MLP neurons of a small language model. Each row is named by its layer, matrix (up: input weights; down: output weights) and neuron, and shows model dimensions 112-239. Each number is 500 + 25 x the weight over its row's rms, rounded and kept within 0 to 999. Numbers have three digits each.
Before each neuron's rows, "fires after" lists the tokens most often just before its 100 highest values on Wikipedia text that the model never trained on.

fires after: " f", " p", " P", " c", " ab", "qu"
L8.up421:421492486528454487489500482490485496565495480480527507470510487502504498480440490539487461482476467489511519501503471515527491521527506482500492504471494490473542486502473496472516499496507454505485528523492486480508500506466499469515531536512482495452479499457485458545495533506500484447535540519494506507466506474499528499518499555473467537544503526529516517511495484529485480500457
L8.down421:524499531524478493479474512525510535481441485527505523520473483507519507491482510474518532496495475491531509534465527494507481498510459511508491561524535539527514499547519459474492504499475480502486522474497533485479527453479531502494492510476475497523503501509480505506502456476492519516567504526510516529521493462576497508504496511480520517517498454483488430478453508504519503540460

fires after: " e", " h", "9", " s", " t", " N"
L9.up742:528498475493509519451497456469533520519443469481505538508485525505471511486449526491499535523546512529503487504511513534499484487494519546538495501503451461482474526541529481501527490519499526484527556493452491499523493488522527480465524505492522512560504508493543473548545494500504509492488501483515501492491486468505460528492519546508491480475519494526457513494516508471461517485496
L9.down742:494501466467547490455462490500481494546529498505553531514493466498473481496562500490481513489512528510493477482480520500480495489489522438472467508466491531482508488490462466499556480515489470467489447459480496481509528471519500465509531473521502525453480499511486498465543483477499496542508494492489524542469526501490485473473507455491505506503509493488555552417486517475487480514514

fires after: " M", " Y", " G", " F", " the", " Sen"
L5.up841:490511518475474520458514530458476510532493525517519491505502477476552460434505523480518551504508539513534508489485499572472501470420480502473517502504521449513517529464508528489539490514530546532460516518498518530448480537494487452505463494489486495494505494504474498471508495500502502498521477521488496490520484508503478529481532479507518535477492516481476523501509475529524509451474
L5.down841:467502501539459521541499497535490502490500485497485527477489506494493494511509502515491542510508488495535457515533532531548523502474496466483501444524475495513508451496464464486504502473506514505485503494544492477495527522538486509521503511476500480519524517480500505532506555472531465521526460518555497505490478538560491519540507499512497509484466493521499534460495476493518482465503

fires after: " t", " T", " n", " b", " e", " Me"
L4.up890:494480501497501515491485485483446517520506457537512502485514492496517471538470524472499526499525497494486483468500479496447504528518502500470512538480492509507475488553537499456505493520474441482469509490493477487553495510495544482460542511507444549548518515502523496509498468521508514506529507465511499510553513481501483509475512491486473532502462489509523544503492535489492495489446
L4.down890:525527451519486546515451467468472464474450505515518512500530515480497495475495509499518530516489504495511498504491479465486494491486507482482465421534501481493512512516489520516468481520501563473534502525455509509522503494495493544480486522516493460533498482495498525511494501505473514491497513464506480519512462484548489484519501454545492520508509514490553479424480475504502457519511

fires after: " T", " t", " Cor", " co", " •", " F"
L5.up546:521519470471509537481459492503497506492517512481532497505496502513473514483486493523522520478503532542493568460490515515516518518474475575480526514516459504485546490489543543555440484513484470508521505519494509460458512520493503483521495487515508524520501478533505522510505519523497508493491502524535498499496492505499503486485482522463500532539537474528483540493510500552519523535505
L5.down546:500514514498516443524550510483491506517520554464568501476525502521541470506535485507534502535511505459484471522510519535480536478528515510506489510504486491483517514468534484529494495501502513461514519462513471540509493482505494493529526513513554530525447517519512492504504502486507531475474500487518505577504501474529489524480546475457446527493478504534524531446464493480513493522525

fires after: " T", " f", " t", " F", " o", " rece"
L5.up790:487510478481504476502553478509466472526480466503528471553499514491507516443473476546508513458494517552508550510516493462536474509465505531509518489493487469488492458480477516509475454505508539516492468486457518537505501478470464479480471469509496446501491467521493492500528505521489481516529446487553500466533469516502504490484491489509505521517491489509529507497489464543531502539467
L5.down790:482546490461522451498438502465482522509521464507500532502533515500486493505504505491575509556478484486506487505522537538537487501533507503489514500461502545487503471524497461506498496549510490505524484490512487505498496489536505486549538499477533459482531511483521524482486475509505543475477481492467461495473483481489462542499516483485523516467499484506510492491446482458544488509473

fires after: " S", " C", "S", " A", " B", "°"
L5.up826:516521509541503498488492497543522499501530488472516561484500475465496473493558528479509486505500540498510467540516554504523497518522530521487512504499505512551499499524495478494502521484490490511466514512506481513466518553530446468482510485488525489466522535478526489468531470503506516521482557495526499531524507523502511482500448532507504476457514491531505515505579480496478489538473
L5.down826:502516504521509553494516524486473488524485492518438468482490494489485562522460491512459480478483471493539502518487489494519470473537452522498525545525508488509525503530489535520510520503501474498483484500495503474491513438451470437442524511457489519498503523506528512517476506510482497527527535534488511494522539488496488523499476488544498498474522481551487486453509494458500482475501

fires after: " H", " J", " h", " f", "om"
L5.up298:533531499546441519531453547458477486525533517486457557468513501536512510506464508474506509497505520504467502485485533479494538524489493490511501477473483472561477513513524497481474475494517530489481527476506522504503544548522461485500500477481498491493499502493465537541479524494511514509478522509520504498476498465500446496498501475528511506535500520503496506504535507496482502449431
L5.down298:493504494507500507493486502512464486501463502491475499468486498531501457469528520509503476505521462524514480506525446491523543524534493485487475477501482466511516506500506502471501472524503524522475536506512553514464524533546481460492500497504492545493464472496502502510492505471470498530523522536513593523503500515561508507494532470478480484511510499565522488519475473482480484469458

fires after: " f", " t", " b", " j", " h"
L4.up315:503470535516520468506474480520515489486480485470486515495508490496492507467502484505494483464512489490491476490511515502510514542473464455497496517497505491557495440464484526477523501479545492477518496524505509480483497524495493548525577508505531537492474488515493524485490483487490506561503561499497502487493565501499460551491504479536519514498527506496504518494474497465509547517516
L4.down315:487517558493482508517507516486505497471513465476467487493504499502488538489500484469520482513494500519527469508469484482513489490510502496460486474477531459503480502511460503503509504480497501501531523479525526477479491491509490510541509489476501504486518506537510470507530523518463505478483524489492454494472483496737491483509510504509482490470459486506476483567488508486488517509495

fires after: " B", " d", " p", " P", " pr", " qu"
L8.up605:504520475548496444471491488509485490544525470488472456492492511487478477506489462524487499557510474468555494490508537476500458503534494509523508513509501470473526511485462508453514519536491536467513516516518512504535531497550525436488433516534473486464472479483508503536478481492501503505484496483500506526511507505501507480518466527508513495538505466496471531508507503507455501486468
L8.down605:540509498484479486495545511477501569511434470493515498504489522554485503523503498501506510516506472484495470504497492514448521540469547499501503508453510565483502475544524503467516472484517466464526509462501562491522465521521478480515518497520440518505486480474524506510448546466493484500516493516500498511538495476552490495504518563494531500514556527503456478499471499500487480515517

fires after: " The", " B", " bel", " n", " th", "A"
L8.up414:476502495553493477460497454459506514546458484515505537461478552445479462443511502496490542486475500500489520511465520513516505436488511479505511487509526502437505467492492521498540525481530523470464446474503521478542515503471491497541464502529482444480461487498483489524477504495495462492525496519495500484506548524497541550505482523512491522507486517514501474503508540488490514532468
L8.down414:504517546470460503505486524486513540474475501526506534496473496511488513513497551522530489508484461487527486489463518547508547486510496508530524551516525498522459513496482489453476473498508484505509512507462511492530519517460436532510531483478504468513492522490487552456476473540541510505519511488488467506566504463480501516510540538481524502510514527509472514507491494490504477500524

fires after: " d", " D", " ac", " h", " l", " de"
L8.up872:543523535537474492517510512547466496497508492459531466489513483494545481498501464498479490533491534522493506487511489446493506538536492502519505501494488508455514489509498516491460466509460500524521521489479463545551468483500475503511511496508473487489457528499508494516487498489496456467481523544486498521545460494507536494513539526455523491464483508478516539492448495483481523504443
L8.down872:521491491519498532465530508494528520518499487499492531526530531510471553477463493487452501505505470500497498500513510490486484544546509503509510467475506488500491478511503487446524494504462526471526498511468520526498558460528490541480503510514497546512524509471507502508476498448459516511529504478506479475502504487564495462496540532485498538495523509474480462448557497496504514528496

fires after: " bro", " O", " H", " G", " Sil", "he"
L8.up390:531513480502507498516491515482551503453488505490543490516500476520489495489470548495517548549505509483515483492502557482450482504499512470538483493515511542498505475490563470521530513515509539523520496488477458500551492428550470491518543460486474477489484493504457516443502505527506549473502541502485494487498490486500490486445475526486544518483466502465497504490537500473512513523509
L8.down390:485492485500533536478540518520498506486504513489475468472509494539478503469522443505490495501511457481488509480494522491495494498525544510515501466487532505509429556468494541486540507520475508500531501538480540489501513508517531451479510475483528474487479515489489502510508529478535470489487483453495472481482498516554466497488502540533494464499507517501505529474496444488505515489531

fires after: " t", " T", " M", " y", " D", " d"
L4.up1020:493516473509500492512479519494487465536516492543531492508528501495500444547474529491496496487491516487482518473472506418509513466482442468499505502484507509521497500502476476489529440515484438486512481475496494454534505522505515553520453528504489456543508520503492502490498488463499506529481470509514501451492502481500484458508563501507497540487492491506501503496481551496502415494542
L4.down1020:504518507502494542490523492496500501445501522510532454524536490484507513467481504465524535495507486482502492477527495478425503484549533492513468537511521479466555499488522535487496466516504498458527482497472479515461504490532503483501508480521487497528486491497460525533505511492522527499505483498467507536526482444631489533461487488503493485507411497512541510573528471508526503504491

fires after: "1", " S", " ", " cons"
L14.up235:493520502475471474502486480518465509517482504512489477540491521497495517512497432489500481512526474476522502500542482521477529501477541503506496498508479499526478472531484460440496496492469506490486507486505538466511513503509488507541489438525489517492507480524528471457514505463496501470516518479549499475509524497498466508510464470494512503493459491462480490509558493467512489488497
L14.down235:470477510510512493510539462496493463474525480501497525491547460509477523514510466487463485515493453486503534497509555525522479498526522498529493499464493508571515515499489490472534491495501449522446509506471496467521477531523543549479507503532461505489524503510482497538538549490493490526510506498527469448462503525453472524505499455508470489519504525488495515433470493455493482498506

fires after: " f", " A", " B", " F", " p", " de"
L8.up615:482476504541502464477504475504482514498420473511539484470489520470463452466509511520508495505506458507464528486507540482487472511485473488501506486519498464460512511493442499542548525493509511490511447468523472504572515482513517484417482482506518473438472480475517511508483517475502483491470500502484503537498488504501512469472437523507481512505465478526491501497511504555520504471511
L8.down615:535516511471477500505477507506536546465503495514503530461500477511496518517494513520542501493535474486493502544490483479497500521524498466471535551458538544503515497514491526510520465494484489503527504454470528490496483523510479489523541507474494485518517505497467502461471497475441478488493508485506502499559493490538531556470516518519472503523512479446543490563499490473495474548516

fires after: " S", "A", " F", " B", " b", " R"
L9.up236:513506478508506499445533471474537490510474513512502511500512525519486482473501468512490530491484514489503514518479470502526520536464504522514534508514495489513536514501494516476437511454514475482475483518507514548490514493485510530521480467485531552453525504504478463494492572489503511455496522484521493470494509508506517490482511514526481537480479510474527481485535477485473541510538
L9.down236:500528501490482520472501537509451488494503520506503468499523464499513486538438528501539559498535462498507527524494493515473517502484495489487510540488508442503486484534560508490500481538528497461528507458526530499506505436506468515495517506471517515522489453457500519502467452490517520501441499523510440482549498502435475481520500488520557508478530523461524523511484481478526503491499

fires after: " s", " G", " e", " cont", ".", " f"
L5.up827:512502500492506532501554476482508534486476493522510520495537467521522517434498480535480497484530435510545547475482503496524489496514445493478543492512503470480509520508497507428445530480498524512481501533445487516476468468479472499491525494494534487477495562510471494504514496473496473485486444522510499511477498502499539524455505523511499502463462562535503500508519456511490509527492
L5.down827:432473431524519515529495544463485521517521503517470520507517476500494474498493458494504518523548517454506472548508499516501413538468454493497510541558559533509488526503453469516479511507463514512505504490499488527506495521517500501542518529510496472485524512507516482499495475547499550471528504462521553513502506535522466521487515489499473520522468511487477437475475515503518530460494

fires after: " h", "B", " l", " sp", " f", " m"
L8.up122:510509522540496473472545527519455485498511480489525524520480504518515456510534542537498518496453477487451543502497532509468539447529531500511475511508480527504501490511469483491486496511473469510525471509495515516462510485507501479523475513504516521514484508464516484529469536490500504525495490481469492490468470486506493510514519447513495526510508530454488488500530457496511470550497
L8.down122:446490492504511495497472482515456478499515513492500455518495441489500494477491532483536491519484516504510510522465528499516498546511471496511544492491502459472516468510474484505508511526532505480536495503451518502445472510484484508491518439502481526494489474514490471478514535502484513522532520519500471508514507504343528501540460517471484474513468457463512518490492512470552501504495

fires after: " a", " m", " s", " j", " S", " f"
L4.up738:500507435463490485527492553495543448512534488509507458490485547501498529529520472511493463464502488515445463520476525436499550524515558497527488484505459474489494494454469515502477486489511488488548483511516485493528497471498537558486514563528519515468480490511466498508523519488519480485500510504471501484512514487499512473526541543503508513501462505516468522497545517528529468484520
L4.down738:488518518488515501544483489499524510522497495503478496546536499513495530524452524514498534505511507494476512518507502546523491505514501506530511554475467485541556529536525481518518488459458519500508471496500505453536477494494485468515484484468475494497475490470494491498481511501563485500481512495481522529519510508714505463507501483471481514476491515515520539509462497484511508498508

fires after: " m", " T", " e", "–", " M"
L9.up935:483508486544560493524501522501540524503497505515515495499551510512502522457518543508494549467535556514463467490500530484558512495510538477525521501503509543488531501503531510476464509495515468549509503528508494465505510505512532523522497490511458528484476513547487478513506481502496566510463535480503506494491463484499533508477515464496500483504480515527506516496531508497446499485529
L9.down935:511517495516508496506513499528458537455523503513505480471576496524492503456475498514519535485503466485470538519496500518425522488506515489513478507513450558531469490480537498512500472498489491533491483533505477543517490482474495501529505478489476484485475503450476522449473467517459475479507501500530497492471477532551507522473474508537528509485526503529514458526470501523523484465535

fires after: " f", "B", " U", "p", "j", "sp"
L8.up1004:454472550494467506500505525491491490552513496472482501459488512523518497477502514509467497490525519507461505498504530488499492518521511512490491509499491494534501515499540504492487436521479452507554501460471512523467466494477490490480479479461494476487513492430513479537502514510502481491491499490473499514505477468505567504549512517531521492537510486479464531497454485478472551508474
L8.down1004:484498510516536485488476478538497464532538535474499517500484455532481539531471474490556491519482460485450510469528477458500506531526479515473498518500483513520503488524486497537486484471513485511530470486473493497485549435475458476550516477531479514537528530481500482498521478480432519518466471503531465527447466503428496499509481471487468490502498477503512472455481520483521516526487

fires after: " m", " e", " ch", "9", " c", " comp"
L9.up927:531516472478487509448470502510529448536515481512497505487523503450507535493509552538502532482539496526529485478529534462495494506524527496509502477501504488510494508476490489537488580489540496534478585494495477492455505498477507510521517417523507478494499513538548474533500491471506526531516459490492503465509495454504469491502516512488505492463516498507469456490534500490490493516519
L9.down927:505545521522475526529502486549514525515479497527515505496483492551498479532520493467500494467502510519488509492504474491454504515559499493487490509490522535476523513488526537500518476505505484478479485576478457544502491494471499497504520475514541536445499514515497515503562504467563486509458508513501457516455503541518509507464537502504496518499490500517495513507479473491484486496558

fires after: " In", " p", " S", " P", " n", " f"
L8.up677:539492467505509499436518490522484498459516507480450425495515502510487487495464503489465464522490472544547510472517567481499489468518504517525450528497471510441511501496480503500492498498532532482496544480505482488466509479579513552486472537516471464477499528444562511529467502497506459494547522477475507527494491499504487462528468483496518487510499496507503502486455513520512502558480
L8.down677:497506479506494534485536501484478486513526495502536529435445490498533542484528511501507501515515500484492451520485479541502489540492492434462504508522473515527464505523480474509486509501472541454525481430484534537502470512501477447501540531493486477517482484550490520515452519499524477506520494507510477498533455523545486506528483530515513511481556486501522519553497525450506553509484

fires after: "1", "2", " invol"
L14.up570:482530518478511508531454451502501550525517506532499497494504483479527523453495525507462508514490557522545569522513476503490473501470519559493502474486496511510439483481499469486507499487488515512505487508486545483496515517530450498467502476498533478501455486495482495459509474517490498546521515510518503510459487476506494505486495460473499527463487500484505491523540555516467515517499
L14.down570:482460531519493509507476471511490513491523458499522529488486494529487488512527482475483509525494533551502545509505496530555521566496510509523489467546479492526521546518428481466537493459521478504512527478484511466512467502496528492521515506467507514539523535510502489540526520505495466481453493507500502440479446457532463505520516504461465517515522521485507507502514486444500465530532

fires after: " (", " l", " J", "ch", " L"
L5.up378:512509463550527486528478494491512484470553483466510521509510504481505494507526503488504513479516504513492430506488498523528505499520505514542507484480499539531508478513507477500504520481502496511551505486476487533533487562548545496543515467469499482494503532496503501535468504520499539528475502455478518505520482499506494487560513507472510479482522521480479464491574561478489459535508
L5.down378:504526509506518484505498487546462482501488500476456468506499470479519495510507517504489499464482479501505493503484507523465518462512468527523490464498441454517499526498546540490507497504518451460500489527511465524508450485459511490466516505485524511498453461499501498476488467492450451474496528538487464501541520475440540512495477495500496501514517508518457518504538512487458476464490

fires after: "1", "9", " stud", " sp", " part", " d"
L8.up190:501514502505519563517519455525549526497526508514453506458500492483508502559525553509486582546549520494479521535493472445471503508492477500502486481515528478556448512486500479514459484518502517503505520531487506495510496511508473475508566466492511526515507519545481549499575503492499507516484482474504504462506514514500514549474481518502520494527484489500527497490533538517510513485499
L8.down190:489507501491515515507504480494531517493517477503490517489484508486475497551470506525486501518501493520479489479500456479504499458536525543459490485518509463489485500468499509515544479480529469491496451535503490452512516543484515455523473476502523487523489535459509491471496534517565494533460485522497526454509491507513506432507544517502484466501472527526491493471468526495486490474485

fires after: " ", "\n", " ch", " m", " K", " f"
L4.up808:475508460464490496492504504510529478516472475483484514497464508532480513482488509541497514469524490506460484504499471490519541483502490503496473525547464459540551485495471527497498496490524481496524480538513513475536497523546521559497524501513514454459515496528506502453510528491529489524456497528490499476525514520499494491534541550532528488538495535481481520495516529444509489487471
L4.down808:478515513526523513537482516494531508534473517528451523543521471533487488570484525503508549499507512521470516522498528500466489491496514473511495554485456501547466476533458467494553486463470501503556477491522495472490500459468470475534511487538465513469531471464505529480511525535529509511515508508488491559480474515583528469506494516504538505472471512489484514478461497488495515484541

fires after: " t", " a", "J", " j", " dis"
L4.up442:496516493490486496496506535524471478486492523487456503489503480508498487525493516536494461480491539495458510468525499504496523491506486449486515471503450530470520452509502539455495483479501515480530472520547494481542494501508526502537452519496495501482490497484416487427469517471496479545518499489528502517477535478499483531516514517503553474493459502472494497485485505421484535493483
L4.down442:494495485487444498501491521502484458490472488510502486529540540489521527523535478520508574524489485464499446472477497488513502471508467510464492509529541484478500496514484483497508487479464525492521519475492514510501539516462489504533517518499494503490489470507466491489523505504482494500504502487505509518501508482699513479526503504504528497496464500485498505564500466525511478521523

fires after: " ", " W", "0", " P", " |", "1"
L14.up31:522527494499521487489519456561487509456458470519539481504551504467549493533514529501524504541484508497461527517487519484533461515486480555462525484490464460513517447470531493493486509504509531540456545512503492512450517519536461495494526492540555564476476497505496515481503523487502540508490458501515496489502517495499505542500538559505512483453499526510486509507539511450476471497545
L14.down31:529499464518491524500469455492508537528506489510512494503459474490470541478482460507539479519488484534445515518500535505518517542452508531466508539522487529521493490536496484527471515509521522493488532464494486504571475492508490515502478493527509503554491464467501522526500497505541489472488499528486462489506518489537491521479500530529508489488468514463471531517522472489492460493471

fires after: " T", " t", " g", " p", "b", " s"
L5.up523:591476475530508480516496486474485490494489471512512481483532517496505492494491508491530509474499536497534495513505510512543484514513516503527481521518500514465508466540546467444510475455536530506508437506463500529496501494534534495521505484468482492483497517497480536499476479534499461481521492468480507515491487488507506491468540524502492483486499498500461502491517489546512569519507
L5.down523:509485472527518480511466475499477449500505491495468484493507486503477492498506497486510543527527506558496474548469464550472457542504517485506478511516485480504508554529491473505505509501517488505507492545492447489479483495497525531497523482535531494552483479455505479506508472490485501500516472518495505485495501497379522526475498501526491528498512507490548460441522495491512488492498

fires after: " a", " f", " em", " n", " new"
L4.up15:466512438536520488488520526508501489529523491479512521515537480479538494506485480487491494495507470473444497507531494468450519518516472473521520510472529498496502516504506481498505501474468506478491478484524478506483504496531500497469521519459489487492495486540468504533506473466508505499507518515440503482492492497499504542551508470479495522456505505529503509507482479486502492483455
L4.down15:521473519498534518490468472477476510443513516478493538497524517504493472473454521520538512540534484513495488494525510501521509507510509497494514511488442489506469514523533505548508470430459525492504491452489504491486491472509503500519487507520497493492512496516499525518465468529529537491507510501472499494513477501609499503502508470519479504467465493523518483579483505539481522519515

fires after: " K", " comm", " Th", " M", " wh", " y"
L4.up744:508488524455518528486481469550470502512448475546490497528516483485483477556468472485490493518440500508480478494492556460508490495496535484511486475499513512498574495523472476476487511509509471492506507526491484514564492501521521521518516508496456491519526479520503525490476494528497525536506523472517500463510485491500436470483477480485476486453518521490508459502470527441520482492536
L4.down744:506506499492541509494552529511474506497487513492554469492491515475545520468489508505571504511526482511477539447531476474478474464487504501485483539502516520503495527531473535490502479517525486495511501510499484533500503521515474560508511524521462511474546434485500494480500545525518502478473491466516549564485500450511492482456538530531493499485470506522483547529456467547510487512536

fires after: " d", " U", "o", " O", " D", "re"
L8.up620:507500499511507479472478504436514518487488460515543500533518483478471500500444526491489488523502507514509527478491485419470471510568486479513500499485476470464515528518514518566484515486463517510521491563491505546523492484512498567504519525522482475476478538492527513503509489474501493486515542515515509498536513459499505475491483480521527493470486525502491519496503482464510454467498
L8.down620:531532555476488533511486532505489453439468477491503496486528471518505492448493455464465479499513549483460505522492478500487482510494519485513475488487485531493464543508500484496521464511451499475560513482483547498461510518511523479503519517465471509489519497510417480507501490474503509470513492477464579526512479494534486521505512544505488483534495493525484507459518502479494494538513

fires after: "9", "8", " ag", " d", " m", "0"
L9.up911:457489485502487486494486509488550503537513492543487498519556465485525491510494524469522516529476477514535558496488493449509520513501546471483489509472497462515517492541479478516464513515510479531505563515489547481521540514478519509507455487502482509517466480511489475546518510513498494497531487481507498482540452493501526472473484506514516473506551510520511496499518484504541471522500
L9.down911:481494449475510517520553515504529501545481486490518480487543487507510473455507459487485479521520553532540478514516455500488504489538486529453490515489481471473501465516513528513493487493479483523506512555488470483523510459504497567507521476469456533466482493492537478500545495506545508504476511516455500516464498541490514506498514514472470466496455515513482451511454499494527499431548

fires after: " K", " G", " Al", " Z", "K", " B"
L18.up106:493482532464523478468495489523485528481484521519512495483471544496496511514509493518512489487509510526512526529500494495515481466522529513512507489500505497497466467486447492492489468496510539494528532472488483517486517498503541498547497500503510467533500512468524499452461508573509542485494528492456496520511501514492507461556495512458530508498490510482480514507481504496468484517540
L18.down106:474504464495503557496494519479493492511501488468489525525563489507454499480508509505511506454512514446494496499496539520532477486501525486506531461476490493508527498517529547482553521499482483519509486518510504479514510511481504497521476496495537508507484523488498533494491498516485487475498521559542453436463497514471477529529517504476496466500517477470533494520509540503506497511482

fires after: " D", " H", " R", " L", " G", " J"
L5.up410:509523501513510493478508538507543502495517502456460511512529499522478497476475460502533500472504494463476509484494534510500504451468497484551499480489491502500464495479495507429510487464510516473521499503488512490549517531481524505506557474494513516439480519483476538531490430488505560517516527498556505492494506481500542498492498471522512515472505558485483468501581520475517469494523
L5.down410:531553490549468520486509504522460561484478513450496497545497471526503509492565488492464490511507478497477502513516485459509460506531465503521485463532523446527465507488476490492509506491496509540545491541495549542509488479481522485519529482466483481520486503469490505492481482469506530503519552521530512498491501503510500538468532477533529481484520523522493535550488518491510481442509

fires after: " p", " in", " r", " P", " App", " w"
L8.up942:520574521509499520468533460555445509482476527540500460532500430467477502526514492514498504521530490505537486478534493522479474490500490545501525501511489479483507515462491500497476483507500518484490467511521488507499507523537555484418500480512523503516481497494506474484472458482504476516503491503517504514509480537505525510457476478504520475501491489525514576508502498525463491530496
L8.down942:529470501486505516505515526491451536519489441515449512513504525507488527502522530491464517489489494513482487490512512522467492515520554502467546483460517507463492472466472487524501457498502527502490531502502509473503439551530511502502466523509514502486508458466489493518513518478425465515534494478472508492500512474497503482484502468507525494484555498468491523578490552508496482517498

fires after: " t", " T", " in", " qu", " a", " ent"
L4.up478:519507500501525497475544480487493504503491476536487457537540546531477420497499511482502483478476492497504512465488504484447495512544535488494498490509498527496477496495510517500525471504473447525487503518464486507507509479531567528529501543487471530519477504507435519466493485457497541519524543490476501486525519482500505505497512490529484525501505501480476511504492525456477496505496
L4.down478:499490489479494533530518534495480471519521491506530450512503478486521489466476522476526556519505499472518466507502434487483526501496507486487500488480528465486517474502475517513486517475493508483526497489481496491512488498514509508484528540497501507501480486482499495522501475491513516499484496515489424492463486457614478511475489473516458492496433496486545470568472520509483505480496

fires after: " t", " acc", " w", " A", "ist", " S"
L5.up247:489547500496553481549500489474500493510518505473503489475486483467489444528511510529488489509514564459539521507490488476514532491568494494441484496508503543517479509513493491518473474528448544465472469548443513489483510565509457467479481519498508489493531454463509471469522510525500519487502494460487498483522540505499487455495487472518509497473501528506490539509484481535472477528499
L5.down247:504522527531487471466497506469458516507490518494492474481502527473502538544502453514534456518440460518508454520432502504518510532513474491496527486513468497473525525548511473481576507521498482479508506480507553493517490472510490477471511513473488472501540499540531510487440533484539521520507459469529434513490514509471524501508480514500497484528480500493488500472527492472521463455512

fires after: " Res", " T", " res", " D", "enc", " t"
L5.up246:455508497466471462536511512459487467526491473500547439516516534513502491473519503515506534542461540557481491502493528497488518474450468506499513488479471523487490493512502492524526516511472517474504538498502495501544551497534509479522488505472485469483479458505513533518507514498502514468501493486481497466505486486499530451508520492485492531545522464513508516495533528524526500554546
L5.down246:490514508525510463494480514540472507494517498481498511478510534489514476498524516478513511547493466527527488445512477516469532496544544483522523499487470512506473478525524468524500540530485516449515456492533500517506509485473492460472473471491505519510520511554507546501484477452539534514484480506501540479457507521589526505511496518478511509501486516539529514518467511498515506561530

fires after: "\n", " m", "M", " v", " f"
L4.up184:488526468488515475496500550520489478489516479502487481502489512528495471512510524510499462507489522485433523516489509481520479456514501483487512494497483522473524538510472509446506486453447506435509445494503511423535508478526515528521505488472514506501478504473521442469500493518512496529538562530477501492495531481499515517509489540512494512471496445461462484496490506474509502470506
L4.down184:478520534503447501487472518514479504531531521500515490513513514499516511511481504504506582524515464482496482444536484523485487491520496519491499510513529501539500499527455488540523532475443509491528516445500505478523503503476482527495482505495505500484467504522482499522480505508483492525492504502489588515490495494628520535496505527494530514471463495523528509565503504520496532485490

fires after: " L", " D", "|", " P", "-", " c"
L5.up520:529547495543496454511554537478486496523495475445487519506467514505502491507513479503512537476491488492495507505489516504498504483497509487531497525490486457507529544452443486433488491507556516513532480500511521501537499514510487485470529519510499503451513500513481510515504480494491487493526475519505500488531471499501518496500446466520492460433510503492487480498448469503531512533526
L5.down520:503520500516470497520466495458456511501485497548496522541537477535503484418509520488517500496519464477477477500515476509550458506492485511480505423546493532495488460464485530495489457492525506525513482496471527534510518463502489496470496481512508492502500532478470473509484488518420486478522524473469493473514490514461457522464489464515515493465516501462507472480459461484496501490482

fires after: "0", " j", " b", " p"
L4.up221:537497476469532488498501480517535489492504517524488438519527465493506505505478504505490485524494481483506472498540486492509535561493491492510486514444481477471467442522517498459529470517541512489513514507533474478487463528506495429508480532450450516528493526497459487471479496534500467485487519515523500475498507477500468544516505466523508507424487475489508496494480480522475470484506
L4.down221:565448517481499491477492460486513481459451463517516479483502527459481510493489523506487496486489462486544479446515511473513516474512525505484490504498503500517509536509507536530506460510489519474508528512523487451517494493499506515511501515483496490534474477511493523484534475501537474501478529488481565488538531492613519474524495534510520459487499501522468476600481495505481492493527

fires after: " de", " s", " p", " con", " f"
L5.up296:509490454544452485510528476467473531484528478493523493491499475561484472486498517475523585473495458503488504499455473514506483520507492479501476518437507495534487484481480487469522500465523502514559476495482507518514477507565490507520516503531508505476527526503490509469491498540503518484460466487480504492520445482494498446498478488496480512483509514490486537509471468491545517502510
L5.down296:495535479491472461530531480483485514500467486529475528497540507504483477532490549490475490493512477504513505483527515549513475538491476521476488487565493494505521510510488503479495498495478433503508495458485483527479542485509525492501484511510541514494513528475509484529519476488494516541561475488501461451477510537535518490525480474488481504514491503470521440452469490496527509534453